From a checkpoint of a small transformer trained on Wikipedia.
Training: a variant of Muon for these matrices, 548M tokens, 4180 steps.
MLP neurons of a small language model. Each row is named by its layer, matrix (up: input weights; down: output weights) and neuron, and shows model dimensions 0-127. Each number is 128 + 32 x the weight over its row's rms, rounded and kept within 0 to 255.
After each neuron's rows, "fires on" lists the tokens most often at its 100 highest values on Wikipedia text that the model never trained on.

L2.up635 [ 44 123 150 148 131 161  92 122 131 119 136  89 142 163 100 167 138 101 105  87 134  21 135 212 126  98  78 123  88  95 126 189 125 136 135  32 172  81  76  77 128 160 110 114  87 153 132 150 111 137 151 119  89  95  87 101 106 165 111  94 101 137 119 165 126 194 131 126 106 128  80  82 139 232 126 135 194 138 127 116 132 142 107 116 142 117  98 117 161  96 156 122 121 146  64 118 162 148  68 156 136 134 100 141 140 114 154 105 132 157 121 153 157 108 172 128  85 117 149 109 153 144  85 100 132  81 132  84]
L2.down635 [ 49 112 168 182 108 141 114 153 150 104 138  65 173 112 164 116 123 111 126 117 138 106 112 146 157 131 132 130 147 125 122 127 118 192 144 160 153 122  82 150 137 133 157 125 136 103 123 115 121 141 125 140 138 116  79  66 107  92 123  58  99 136  95  75 125 177 114 146 156  96 112  76 177  89  98 109 149  97 137  83 146 136  83 129 131 180 148 123 160 115 143  71 141 124 117 126 202 110 190 147 215 115 176  74 160  65 161 143 126 133  94 139 188 117 135 144 129 154 123 101 100  92 115 106 170 103  92  72]
fires on: " with", " for", " named", " against", ":", " to"

L5.up727 [ 95 164  63 118 111 119 196  63 150 145 124 122 136 126 100 116 148 156 121 147 213 107  66 142 118 188 138 117 109 108 131 127 119  56 124 143 197 144 109 107 109 113 146 224 110 105 109 154 104 123 137 108 181 127 153 101 125 103 141 127  92 190 137 150  83  73 139 141 111 105 140 186 110 138 167  87 147 125  84 108 122 119 155 156 109 163 133 121 129 111 131 160 103  94 122 123 148 109 161 139 120 198 124 137  69 199 137  67 120 111 154 125 128 155  68  64 115  75  97 139 158 201  70 128 127 172 167  77]
L5.down727 [137 121  83  92 164  89 150 132 127 105 126 147 104 181 155 103 152 148 158  89 125 191 109 140 117 126 154 144 140  67  82 167  85 142 146 180 134 152 149 152 146 141 123  95 149 126 121  95 126 101 142 143  96 140 101 102 136  88 156 142 163 146 162 135 150 164 134 129 168  71 116 123  97 100 123 165 143 114 111 127 137 176 151 114  88 116 102 169  91  87 159 140  91 181 170 178 129 134 129 108  81 170  96 118 123 179 107 171 172 107  81 121  98 188 107 180 144 177 148  89 137 177  87  26 163 135 105 228]
fires on: "p", "e", "E", " ×", "O"

L5.up493 [179 118 128 133 134  60 102 144 168 120 144 101 130 140 178 148 186 125 140 104 109 110 173  47 105 109 138 105 124 129 144 141 140 153 130 121 111  92  91 106 139 151 134  99 115  98 177 182 189 196 113 135 139 152 132 130 114 143 116  85  86 130 162 139 115  95 144 107  54 159  71  95 201 118 121 105 137 134 119 127 148 117 107 130 150  85 153 135  91 138 186  90  72 110 112 129 174 128 155 119 164 180 149 196  99 103 169 127  85 136 163 112  62 152 130 142   0 106 177 140 181  91 100 110 137 103  86 103]
L5.down493 [133  87 117 132 124 170 150 112 124  66  87 190 112 165 141 145 134 156 161 105 106  43 131 112 146 114  95 169 101 127 151 128 114 107 158 152 129  88 144  74 128 106 135  69 105 139 160  62 144  93 152 105 136 112 142 135 191 161 132 105  84 167  92  88 167 114 108  73 140 146 119 139 183  79 145 120 107  75 139 158 119 133 176 186  98 166 112 120 104 118 177 160  98 136 114 176 153  95 162 112 154  99  82  68  71 125  81 177 100 139 140 162 193 131 177  68 157 114 145  86 152 118 126  78 149 168 122  89]
fires on: ";", ",", " than", " over"

L2.up86 [142 105 196 132 108 126 193 119 162 140 103 122 126  79 111 137 123 116 117 110 144  92  71 118 114  68  80 140 137 103 104 181 149 130 137  89 132 153  88 140 180  71 110 137 177 108 128 135  54 151 102 104 123  77 116 146 158 133 136  86  49  98  99 162 108 130  88 160 144  89 129 147 147 136 141 131 151  92 118 141  89 108  97  97  64 165 129 167 106 157 128 125 114 111 142 143 113 131 129 105 136 158 142 155 168 111 131 165  88 194 134 121  70 124 102 193 113  70 126 180 134 131  72 133 152 110 124 178]
L2.down86 [127  92 143 182 110  92 113 122  82  77 131 156  84 117 135 125 132 163  96  49 124 120 121 102 156 132 155 179 164 103 126 154 106 123  90 125 134 156  97 108 151 163 139  84  71 119 151 133 190 106 194 107 139  88 102 101  90 107 144 133  66  94 109 148 177 121  95  95  59 113 125 139 128  86 143 138 166 172 137 152  90 114 101 185  83 162 148  80 205  95 148 182 101 138 177 180 183 114 146 116 148 147 130 143  96  98 135 143 170 167 144  71 114 116  78 111 128 177 113 105 140 154  67 127 127 157 140 141]
fires on: ",", " only", " even"

L2.up19 [119 124 127 189 120 130  49 128 134 185  81  87 153 110 109 145 139 170 143 126 203  96 110 187 214 112 106 135 122 128 136 104 164 152 110 197 140  92 191  97 155  94 156 118  97  87 101 116 116  81 115  90 104 189 147  70 126 154 135 176 133  90 103 108 114  50  77  86 142 135 127 182 111 149  72  81 113 167 144  90 135 152 119 136 169 126 139 128 128 128  57  68 125 157 161  71 153 156 166  77  99 141 140 103 128 110 117  56 124 139 142 166 187 110  93 178 120 116 129 147 110 118 171 114 134 175 148 106]
L2.down19 [ 76  95 203 124 141  70 127 136 108  50 197 119 107 113  98 118 105 146 108  66  84 172  64 116  72 135 200 124 144 118 178  78  75 113 146 119  92 121 131 123  98 146 106 151 100  86 139 116  79 130 109  90 131 111 156  70  98 118 106  84 135  67  61 156  98 146 139 111 118 140 157 138  97 181 123 155 155 177  98 136 139 150 118 139 182  96 131 131  94 128 146 156  73 161  85 177 131 125  97 117 133 128 110 153 121 109 118 125  72 127 153 119 118 149 157 146 194 151  85 142 144 111 153 187 132  86 123  97]
fires on: " as", " into", " to", " \"", " it", " is"

L5.up127 [104 190 122 138 135 136 109 120 124 140 146 102 201 150 127  88 183 100 114 149 107 117 137 142 134  93 136 155 183 111 140 148  70 104 182  87 100  80  75  83 141  94 133 100 154 246 119 153 153 126  84 171 142 100 140 119 117  77  89  55 110 125 115 121 152  90 107 142 103 147 112 193 151  92 136  84  92 100 154 122  98  97  85 134 154 104 139 160 194 108 164 117 159 119 120  97 112 165  94  43  81 146 105 137 127 119 181 134 134 156 123 117 141  30 105 149 148 161 151 161 150 105 165 145 137  86 102  87]
L5.down127 [164 155 132 166 102  92 137 130 177  97  69 115  96 141 150 178 128 117 136  66 100 122 116 119 106  96 162 107 105  68 118 139  98 114 124 133 147 112 116 127  97 103 132 100 192 116  73 140 117 145 151 117 135  91 131 123 124 107 124 122 130 127 101 200 150 143 140 101 195 100 109 111 169  90  98 100 115 119 134 138  86  63 164 120 130 117 122 130 121 100 129 168 127 132 166 139 134 127  65  86 116 143 145 105 100  41  74  52 122  97 169 155 117  99 164 139 117 166 101 135 151 133 171 105  84 124 137 186]
fires on: "-", "–", " /", " footballer", " South", " ;"

L2.up691 [ 76 166 121  78  97 121 106  73 138 175 112 163 186 196 138 107 102  86 124  93 135 126 118 154 127  79 175  59 117 144 178 124 197 162 123  86 180 164  67 137 155 126 130 165 179 138 158 206 141 180 165 156  80 149 136  75  95 114 187 103 125 211 133 141 117 162 154 151 114 135 124  98 135 140 108 114 117 124 118 107 117 137 157 160 142 112  98 137 112 109 129  88  98 122  76 150 149 147 132  69 150 119 131 157  90 133 104 168 148  94 144 109  50  90  65  91 154 110 113 129 202 122 165 161 114 184 103 105]
L2.down691 [141 112 150 139 162 154 144 103  76 117  86 113 141 160 138  95  92 125 117 118 100 125 123 117 181 124 124  88 122 123  75 117 133 218 191  95 137 164 125 139 140 153 100 121  92  42 188 153 113 151 162 165 121  85 135  68 120 152 146  92 144  73 129 102 129 198 128 135 149 138 144 128 155  94 147  87 121 122 153  99 208 136 128 142 145 134 158 150  77 152 154 162 139 113 179 118 160  95 155 164 108 166 114 120 126 125 118 163 178 111  91  58 121 171 122 159 136 141 131 121 164 135 149 157  70  86 175 111]
fires on: " to", ":", " TUR", " selected", " ===", " USA"

L2.up101 [155 175  96 175 134  89 167 104 103 119 131 155 127 157 216 107 146 113 124 102 148 140 162  85 135 129  68  82 132 137 145 173 129 110 139 159 145 111 153  74 155 104 168 114 110 119  85 157 148 136 149 156 155  44 117  87 179 107 121 123  59 120 165 105 111  84  78 134 135 141 134 141 131  98  90 176  79 101 109 122 118 161 101 118 174  97 135 123 101 116  81  66 105 103 180 117 146 105 160 158 130 127  89 175 112  87 179  85 123 146 154 122  54 112 146 175 123  71 113 161 177 147 126 143 131 114  77 139]
L2.down101 [100 164  92 107 173 140 134 180 120 170 165 168 109 145 170  73 189  67 204  96 112 150 105 147 111  78 177 100 123 115 120 187 144 100  67 129 124 106  68 142  98 147 132  65 129  83 110 108 192 103 152  97  98 205 124  81  79 145 111  83  77  73 123 146  97 119 125  51 105 160 137 102 158 136 125  91 128 111 125 125 143 139 135 142  89 129 168 129 189  95 136 103 134 121 101 125 145 135 132 119  95 143 103 116 117 129 165 155  94 139 168 153 150 104 109 108  82 181 146  93  90 114  67 136 169 101 128 157]
fires on: " as", " than", " since", " to", ";", ":"

L2.up186 [132 150  94 160 130 184 138 126 112 100 153 148 185 101 111 153 138 110 115 119 137 125 147 112 158  65  97 140  98 197 137 191 148 131 132 131 142 110 153 141 196 110  88 144 121 133 194  95 100 125 115  41  82  93  62 126 125 138 108 157 108 121 163 164 137 119 132 110  79 133 106 125 157 116 122 142  96 107 119 167 157 114 183 129 161 123 153 117 173 107 120 143 110 152  93 140   7 114 181 107  93 160  74 138 115 166  72 106 147 115  58 123 156 132 115 112 139 141  66 135 130 178 123 130 166 132 134 152]
L2.down186 [126 120 185 143 141  94 185 118 148 127 136  65 156  97 136 148 158 157 125 142  85 176 128 174 140 109 152  97 154 151 135 174 152  85 160  88 163 209  83  67 146 194 114 143 139 131 109 122 116 137 159 151 155  90 173 176 146 120  99 139 149 150  96  67 131 148 120 117 111 152 161 178  76 149  77 125 104 116 133  68 102 143 106 124 113 159 116 151 102 144 152 141 101  96  93 140  91 134 125 109  79 124 125 121 135 114 197  84 130  82 134 151 153 124  89  78 126 112  99  58 109 176  95 168 147 123 163 157]
fires on: " not", " led", " based", " leading", " its"

L2.up544 [113 136 115 184 138  92  73 129 175 145 135 136 214 139 148 128 146 121 140 123 136 134 125  99 111  91 186  71 213 255 139 113 112 131 109 128 180 131  76 167 184 122 155 139  81 163  87 122 124  88 142 148 115  97 148 120  67  99 144 163 116 125 122 117  92 135 127  94 106 153 134  72 177 165 134 179  91 137 175 130  95  81 101 123 169  47 123 119 154 124 124 129 117  76 143 141 128  98  84  79 125 157 159  84 160  73  93 108 134  65 134 146 103  89 130 126  96 118 109 120 138 180  53 132 134 142 167  92]
L2.down544 [153 139 159 168 158 150 127  90  91 151 167 176 105 128 169 147 121  77 163  85 128 147 101 122 104 114 150  96  94 102 123 160 181 129 103 132 111  82 112 144 138 154  97 205 109 130  87  71  68 106 141 147 114 136 141 134  77 116 115 132 156  79 123 106 106  59 166 124 107 186 161 112 131  97 166 120 112 164  65 114 152 166 142  75 145 176 100 163 148  97 147 160 127 128 142 111 150 133 129 124 187 155 170 120 108  74 112 167 141 143 125 116 190 137 136  99 223 157 227  97 140  82 146  91 120 179 141 111]
fires on: " to", " way", ",", "–", "{", " than"

L5.up0 [127 106 106 116 155  71 140 120  85 113 147 217 171 110 175 114 161 104 109 158  97  98  71 134 150 145  81 158 101 107 167 107 109 151 137 183  73 119 104 110 193  51 111 132 104 166  93  92 109 143 155 140 131 122 118 126 155  85  69 157 142 136 141  93 111 143 133 113 117 116 171 136  77 152 147 138 123 146 124 181 104 160 185 178  74 110  95 114 146 144 119 135 147 104 164 109 113 132  92 140 134 102 125 123 145  64  98 132 153 119 123 133 116 155 115 135 150 162 114 143 103 158  55 126 129 178 161 114]
L5.down0 [128 144 101 148  72 145 153 134  73  85 146 142 155 113 142 190  98 160  92 117 115 156 117 137 177 133 175 162  94 104 134 134 120 183 142 130 100 140 108  88 162 121 125  97 152 107  84 103 107 153  83 205 218 103 149 145 127 160 147 138 119 145 107 138 146 119 108 111 108  59 127 138 131 143  78 142 105 160 140 148 103 173 161  58  98  84 124 143 136  40 161 132 148 104 145  69 108  98 181 113 124 161  81 127 128  96 130 130 115 120 163 144 186  51 184 143 130 115 114 144 133 133 108 141 130 191 141 138]
fires on: " in", "°", ")", "\"", "′"

L5.up57 [118 159  99  75 146  92 160 111 145 155 123 146 102 170  86  99  94  81 127 174 142 113 151  68 136  78 164 218  87 109  83 159 130 153 140 142 121 110 142 176 110 169 168  79 155 117 149  99 142 119 136 183 126 143 141 102 130 125 116 139  90 135  77 134 108 132 173 135  59 121 164 128 121 143 172 174 131 174  77 164  91 110 126 171 161 137 142 134 154  79  84 135 188 175 159 113 103 161 204 115 157 170 115 145 139 130 106  97  92 174  67 128 150 112 121 148 117  69 185 199 124 122  87  98 122 143 126 142]
L5.down57 [124 143 171 165 180 129  82  96 163 114 134 118 197 103 150 151 105 137 156  92 144 122 167 135 131  79 137 127 168 160 125  79 113 156 118 122 149 160 103 119 123  82  94 154 128 113  86 102 137 165 166 114 133 143 119 123 128  56 117 121 119 125 119  84 121 124 117 150 190 160 118 115 148 143  98 145  96 147  98 151  58 129  60 146 102 125   5 170 124 182  60  92  67 179  98 107  90 112  96 142  90 102 174 132 121  66 119 137  89 115 181 193  56 109 164 133 126 125 131 111 129 156 115 153  89 171 198 159]
fires on: " and", " in", " to", ".", "av"

L5.up101 [129 144 131 151 132 141 125  96 120 121 149 131 129 139 178 154 171 133  90 166 144 146 120 101  99 148 133 183  83 137 129  41 160 120 116 137 139 189  76  67 105  85 133 107 196 118 105 120 131 115 146 120 112 166 133 184 128 184  96 130 134 225 106 129 160 114 119 116 194  70 111 122 182 113 139 118  90 145 103 161 159 209 129 128  68 166 113 152 109  88 132 110 136 107 164 161 177 121 129 134 133 155 113 149 100 163 111 115 129 147 134 117 139  96 144 164 114 141 104  97  85 183 176 103 100 147 100  97]
L5.down101 [171 193 152  90 120 118 152 124  99 141  93 155 113 165 174 160 153 153  40 170 149  75 135 118 135 149 138 119 163 126 151 134 150 137 100 139 168  87  90 109  67 123 166 111 126  84  98  95 133  66 130 120  86 138 109 140 123 167 140 146 115 206  54 139 192 117 160 154 143  87 134 155 173  65 122 118 110 145 137 140  91 143 147 149 116 170  87 133 122 111 120  85 113 135  74 193 161 118 127 182 111  67 107 132 115 113  50 132 127 153 111 153  82 112 111 164 165  97  68 148 145 122 159 113 136 168 117 168]
fires on: ".", "opsis", "era", "urus", "us", "ulus"

L5.up697 [138 155 114 153 109  52 141  50 103 170 111 185 110  65 173 169 111 111 182  88 119 186  71 148 134 144 102 128 151 114 122  67 106 161 145 151 158 162 138 130 177 151 132  98  82 118  96 109  57 143 145  78  80 129 117 134 132 113 200 178  55 124  86 119 171 160 146 196 101 128 163 107 120  73 100 154 119 128 131 182 108 148 179 159 122 163 129 138 158 159 155 105  94 185  92 182 105 116 172 110 120 163 136  92 165 142  67 133 166 118 142 150  79 127 141 159 135 133 160 147 136  98  97 147 135 109 173  95]
L5.down697 [133 108 168  78 147 131  86 176  92 134 133 158 149 135 158 174 146 108 104  74 138 100 144 195 168  81 136 122 155 236 132 145 126 105 104 117 189 154 116 117 134  89  65 140 118  92 141 147 148 111 150 114 117 154  95 121 125 100 143  92 111 158 111 166 131 166  76 149 125 143  96 140 129  60 122  95 163 168 136 149 130 165 136 177 132 183  91 177 123 145  95  72 150 162 154 129 186 103  77 104 146 108  89 156 122 178  70 202 152 142  75 124 125 132 138 135 108 136 126 108 150 146 109  75 100 109 146 116]
fires on: " of", " [", " do"

L5.up12 [161 150 124 113 130 151 182 104 151 111 142 133 168 118 116 164  88 164 141  73 128 169 137 173 157 151  68 117 114 121  94 141  83  71  63 124 172 171 130 156 128 160 160 125 156 116 118  82 123 184 166 138  84 138 188  86  97 140 103 130  93 152 107 126 110 100 132 164 127 136 139 178 125 118 132  86 152 132 187  84 123 149 176  85  87 130 106 116 108 125 166 116 184 153 147  89 129 148 110 104 117 150 127 103 123 110 153 160  70 180  62  91 110 126 198  73 127 135 115  78  76 152 154 147 127 148 136  87]
L5.down12 [127 105 153 167 116 177 121 144 119 160 105 186 135  70 152 133 133 123 123 175 108 125 113 187 173 165 117 126 104 118  44 143 132 105  80 102 100 185  94  69 131  93 167  57 166  94  76 107 146 159 153 131 112 140 145 154 100 171 173 148 162 190 120 170 148 162  98 189 116 161  94 190 109 154 179 172 127  84 146 103 106  79 109 148 131 104 145  79 159 114 150  71 145 117  76 100 155 150 132 181 145 137 103 124 107 128 100 143 115 135 164 180 117 111  93  97 166  46 120 135 125 163 113 130 176 121 176 162]
fires on: "-", "\n", " name", " ‘", " years"

L5.up724 [175 114 133 123 117 154 131 137 100 156 156 132 140 100 174 122 151 163  61  67 150 121 137 137  94 122  65  61  99 111 114 107 167 116 127 125 127 121  91  61 103  88 175 126 183 105 140 111 143 130 142  94 133  97 169 158 179 130 101 161 120 164 108 161  84  92 169 147 132 157 130 119 174 135 132 130 131  64 142  91 146 185 135 147 112 123 145 164 147  79 134  43 124 177 142 121 118 148 110 163 141 172 162 155  44 163 169 153 146 140 106  87 127  93  91 147  88 137 117 116 143 107 176 114 114 130 133 129]
L5.down724 [160 142 162  88 131 170 117 141 102 131 113 187 107 154 131 171 158 141 120 149  73 110 100 124 194 129  94 114 145 175 137 137 187 185 141  97 144 131 108  65 108  96 137 124 119 140  82 157 102 118 109 132 124  98 127 121 115 127 166 152  96 165 153 130 111 130  90 166 115 121 118 172 181 125 184 111 130 112  99 146  93  63 117 120 162 194 181 116 113 153 130 122 158 127 124 125 110 164 116 120  82  28 115 155 130 126 166  86 119 145 147 149 131 156 171 152 125  95 134 135 161 115 118 128 163 115 204  46]
fires on: ":", "-", "i", " (", "\n", ";"

L2.up56 [139 163 124 170 147 163 131 171 100 100 141 181 124 177 180 124 131 167 111 105 121 131 205 141 159  86 181  60 185 120 180 188 112  61 116 115 155 118 125 162 126 131 128 107  56  88  84 110 119 163 172 123 113 139 114 127 114 104  92 119 138 113 134 172  34 116  98 187 144 156 136  92 205 167 131 132 122 135 148 137 102  74 116 122 103  98 117 147 129 131 110  96  95 114 127 176 110  80  93 112 161 148 102 135 146 150 160 142 114 112 105  86 159 126 130 133  78 117 126 112 161 171 119  96 135 170 149 104]
L2.down56 [ 92  80  79 155 134 111  64 136 160 116 108  67  54 139  87 133 122  54 180 152 124 145 113 103 172  77 134 155 152 103 119  98 137 144 163  81  79 124 112 127 127 149 162 103  52 197 171  90 126 155 148 140  63 165 164 117 140 104 140 113 130 175 174 182  72  79 139 122 102 170 115 149 130  86  91 155 181  79  72 180 185 168 121 140  99 118 173 152 155 174 209 140 115  83 161 128 122 101 180 133  75 124 133 115 122 139 111 141  74 180 125 106 116 136 171 188 100 179  68 148 145  96 124 125 172 132 123 113]
fires on: " area", " than", " except", " behind", " over"

L5.up607 [124 195 173 131 120 118 132 148 146 154 166 117 123 108  92 122 105 145 139  95 111  92 130 132 123 114 128 142 182 122 102 132 101 154  99 173 148 129 133  93  90  80 115 138 128 125 148 115 106  77  81 127 140 181  78 107 120 107 112 255 115 133  77 188 125 102 144 112 113 114 108 114 101 132 151 141 150 123 194 112 108 113  85 156  77 118 153 106 172  37 171 115 142 136  80 123  59  99 173 187 122 166 136 150 141  92 135 107 142  83 133 149  99 106  63 152 133 116 107 120 169 158  68 171 102  63  50 134]
L5.down607 [127 117 128 185  57 111 172 135 123 125 190  93 175 157 138 160 103 137 137 143 116  88 125 184  88 130 167  87 129 144 130 185 183  91  76  86 133  55 121 103  85 103 171 138 140 199  80 151 109 110 158 136 178 136 120 173 133 129 149 140 111 131  99 167 113 126 165 101 106  92  44 132 119  99 125  67 151 134  93  88 113  78 116 131  90 184 165 163 208 121 162 109 162 143 124 143 142 131  96  58 121 170 145 138 125 137 111  96 113 127 132 135 164 114 126  55 117 157 103  72 130 179 217 122 100 116 155 125]
fires on: "-", " where", "–", "h"

L2.up732 [135 200 151 131 192 140 138 119 135 147 150  89 121 176 159 191 109 122 140 167 212  98 114 196  79 129 192 147 101 146 129 129 163 173 103  98 186 164 132 138 167 136 134 120 186 202 108 197 141 116 138  92 139 144 150 174 164 110 194 117 153 142 110  98 127 124 153  95 158  98 124 171 158 122 134 106  99  93 137 128 120  91 162  81 141  71  34 147 124 143 122 117 107 170 127 148  73 126 114 143 136 181 115  80 188  92 132 140 184  80  89  99 135 113 124 109  97 131 106 136  89 150 131 136 118 103 181  95]
L2.down732 [164 138 149 159 127  97 147 140 157 108 142 128 149 171 130 176 153  39 113 119 136 129 120 150  54 167 151 150 119 124 155  96 118 155 118  97 175 215 140 138 132 204  98 135 171  87 161 112 118 106 130  54 174  70 172 141 162 101 149  86 178 156 112  87 108 147 128 112 146 136 106  78 124  74  69 149 178  98  98 119  89 138 182 135 144 158 103 142 128 112 165  68  63 156 114  73 143 131 158 140 194 134 163 115 122 170 133 209 168 140 111  81 147 103  81 117  91 122 170 130 163 135 118  83 122 131 128 138]
fires on: " of", " National", "=", " State", "3", " de"

L5.up132 [175 175 164 170 140  94 110  81 118 184 136 171  95 140 113 126 188 145  68 174 134 145 153 134 116 112 109 105 108 159 165  91 164 139 184 100 107 119 123 103 196  95 125 148 104  76  73 177  99 179 105 145 104 119 133 140  55 102 132  94 103 110 149 189 118  77 146 131 133  95 118 177 151 132 148 141 131  95 123  76  75 162 159 147 113 104 141  97 153 125 128  58 147 147 138 195 105 155 105 148 102  96 129 156 136 107  95 210 104 151 160  82  51 101 117 159 150 152 117 128  90 155 102 119 147 155 144 122]
L5.down132 [153 101 157  56 153 100  96 116  74 165 147 189 133 178 147 119  80 130  99 120  99 110 152 147 101 142 158 139 198 134 175 128  99 109 127 111 201  78 159 139  86 151 136 151 103 129 114 162 162 147 149 134  89 142 153 143 155  89 114 117 186 134  95 115 114 108  76  65 101  70 139 129 152 140  82 155 112 114 146 146  97 166 188 114 132 165 159 172 141  97 121 136 100  53 140 214 175 122 175 129 146 147 131 120  81 158  80 116 145  72 131 116 141 106  94 168  69 151 102 139 117 144  93 126 127 106 105 142]
fires on: ".", " \"", " meaning"

L2.up723 [121 149 102 107 103 136 138 130 105 105 117 188 111 144 115  91 102 153 100 190 150 134 118  99 178 139 143 127 169 108 158 119 160 126 171 189 200 131  81 134 116  72 137 160  94 141  55 107 146 165 125 154 122 132 158 134 105  95 146 149  78 133 146 158 126 120 136 125 109  78 131  86 156 146 140 105 126  56 172 142 165 168 118 105 102 135  79 145 158 197 154 137 130 161  65  90 138 129 214 121 153 187  68 154 109 180 148 121 139 159  79 127 125 119  82 130  73 107 137 134 128  95 116  66 157 128 102 195]
L2.down723 [104 121 121  88 110 241 116 110 124 149 133 110 140 108 129 169 115 152 154 103 158 107 102 158  94 123 203 129 115 121 122  86  75 153 134  92 123 150 120 150 120 103 126  74 123 127 149  73  91 172 121 154 118 107 132  93 162  66 159 124 112 209 118 152 103 110 130 146 135 129 167 159  85  86 182 104 129 124 103  57 156 162 129  64 116 133 125 148 116 166 172 144 145 106 149 185 146 147 120 133 108 149 169  91 165 126  74  91 186 147 122  88 108 138  75  93 153 100 112  98 213 120 158 127 145 135 159  85]
fires on: "F", "P", "T", "O", "B", "A"

L2.up464 [252 113 104 165 121 121 134 134 129 156 191 118  65 162 157 146 174 146 144 128 132 113 109 131 120  91 108 191 115 180 167  86 175 136 110 121 116 184 175 109 140  97  97 145 169  80 141 100 123 116 146 126  96 137 114 148  44 119 163 124 152 161 140 127 164  97 137 147 154 148  88 131 116 140 151 151 158 177 148 150 111 143  79 173 121 115 180 154  86 141 140  21  93 124 122 121 102 128 108 158 149 134 147 157 185 133 111 202 148 156 190  79  92 124 132 167 150 102 108 123 173 168 178  84 175 135 101 141]
L2.down464 [112 114 152 168 177  77 121 140 143 120 161 128 119 117 118 135 105 136  72 123  90 125 225  94 104 132 112 154 134 162 146 106  77 175 127  96  99 117 117  47 108 134 201 149 107 161 122 157 169 133 185 136 149 120 156 121 101  97 119  96 143 113  86 114  96 109 166 158  94 117 157 207 131 146 167 151 110 144 104 125 115  73 122  77 111 110 177 136 164 145 104  90   1 149 156 183 109 200  87  48 111 116 131  89 111 136 123 132 107 152 189 127 124  65 106 150 104 169 107 130 107 183  80 119 101 200  71 129]
fires on: ".", " or", "or"

L2.up726 [143 137 151 134  91 118  73 136 119 117 146 146 116 162 215 105 150 146 110  85 131 151  65 110  87 102 100 114 103 152 147 162  66 185 118  73 157 160  65  82 208 188  97 125 148  94 135  92 145 105 105 126  85 161 166  92 181 113 125 157 113 134 150  83  96 164 162  66 117 161 130 131 187 160 113 144  89  88 145 127 163 145 121 121 134 128 119 155 153 123 136 112 112 137 103 128 136 120  56 118 127 115 132 148 112 195 167 151 126  96 136 103 114 120 127 144  98 152  98 161 149  67 155 136  65  84  98 103]
L2.down726 [112  96  63  85 147  82 100 104 136  78 133  89 115 125 107 119 104  77 108 162 157 178 180 129 115 138 175  70 144 183 126 124 123 204 135 159 198 128 132 110 127 191 115 122 125 148 165  97 160 148 115 161 174 135 147  99 138 140 139 111 156 114  93 138 114 123 126 100 130  78 144 159 131 182 131 111 125  81 139 205 163  93 128 140 152 102  63 151 126 120  94 147 113 115 136  97 159 129  83 144 132 128 133  72 130 103 135 155 131  94 128  73 107  75  97  98  91 134 129 103  83 145 125 122 182 152 121  88]
fires on: " to", " in", " time", " include", ":"

L5.up504 [133 152 152 139 120 152 127 125 157 131 137 173 134 104 143 136 119 140 144  68 173  61 118 143 150 131  97 152 137 142 167 128  80 184  85 148 140 142  63 174 196 193 103 135 108 102 151 138 105  93 145 136 133 110 120 135 112 132  71 178 159 130 100 120 150 111 161  95 114 116 127 135 141 113 191 121 148 120  85  74 112 210 127 168 129 150 139 152 121 116  89 116 132 159 189 172  99  92 171 122  77 194 103 170  91  88 131 154 136 141 138 120 133  99 103 147 187 117  98 128  95 160 128  76  95 116 136 106]
L5.down504 [113  46 159 143 100 119  98  71  71 161 157 116 151  94 147 161 127 130 132 156  62 132 167 119 104 170  95 150 138 136 145 105 141 178 162 119  90 155  95 173 105 127 115 156 154 132 115 143 161 175 154 154  95 107 150  69 166 145 130 122  68 103 110 161 137  93 133 112  97  72 143 146  87 101  97 171 153 190 150 156 167 134 172 163 151 101  88  92 112 109 132 157 146 113  95 164 103  66 156  86 142  65 186  82 113 111 169 181 191 190 147 112 154  69 132 111 127 128 171 157 103 156 121 170 132 133 186 120]
fires on: " that", " to", ","

L2.up434 [176 128 102 125 120 130 141 125  93 120 109  95 128 142 100 135 167 127 116 138 149 112  76  76 145 145 175 155 135 115 108 168 145 100 176 149 184 132 115 105  90 142 140 222 122 161 165  72 120 153  91  87 146  98 147  61 145 141 108 145 141  90 130 194  85 117 169 107 152 121 137 185 145  93 119 148 144 139 141 158 169 135 154 124  91 114 153 144 210 135 142 125 122  88 133  68 133 155 101 103 144 137  96  81  61 106  80  89 180 186 149  61 123 131 103  88 108 108 180 161 137 126 157 100 133 106  65 128]
L2.down434 [125  97  85 164 115 151 168 119 149 152 128 115 174  94 161  67 131 132 153 125  80 142 119  88 180  93 208 174 155 152 140 126 111 181 124  99 153 154 145  73 157  47 169  94 103 111 106 111 120 168 153 160 124 132 142  76  59 114 144 169 106 207 100 101 118 125 136 122 129 105 136 158  89 133 145 147 177 131 143  44 107 200 103  64 101 159  61 132 112 134 152 151 113 115  94 193 151 134 135  74 135 144 135 147 134 150 106 121 162 171 136 101 159 130  97 163 143 122 147 127 166 107  90 114 120 136 147 156]
fires on: "p", "T", "D", "E", "B", "H"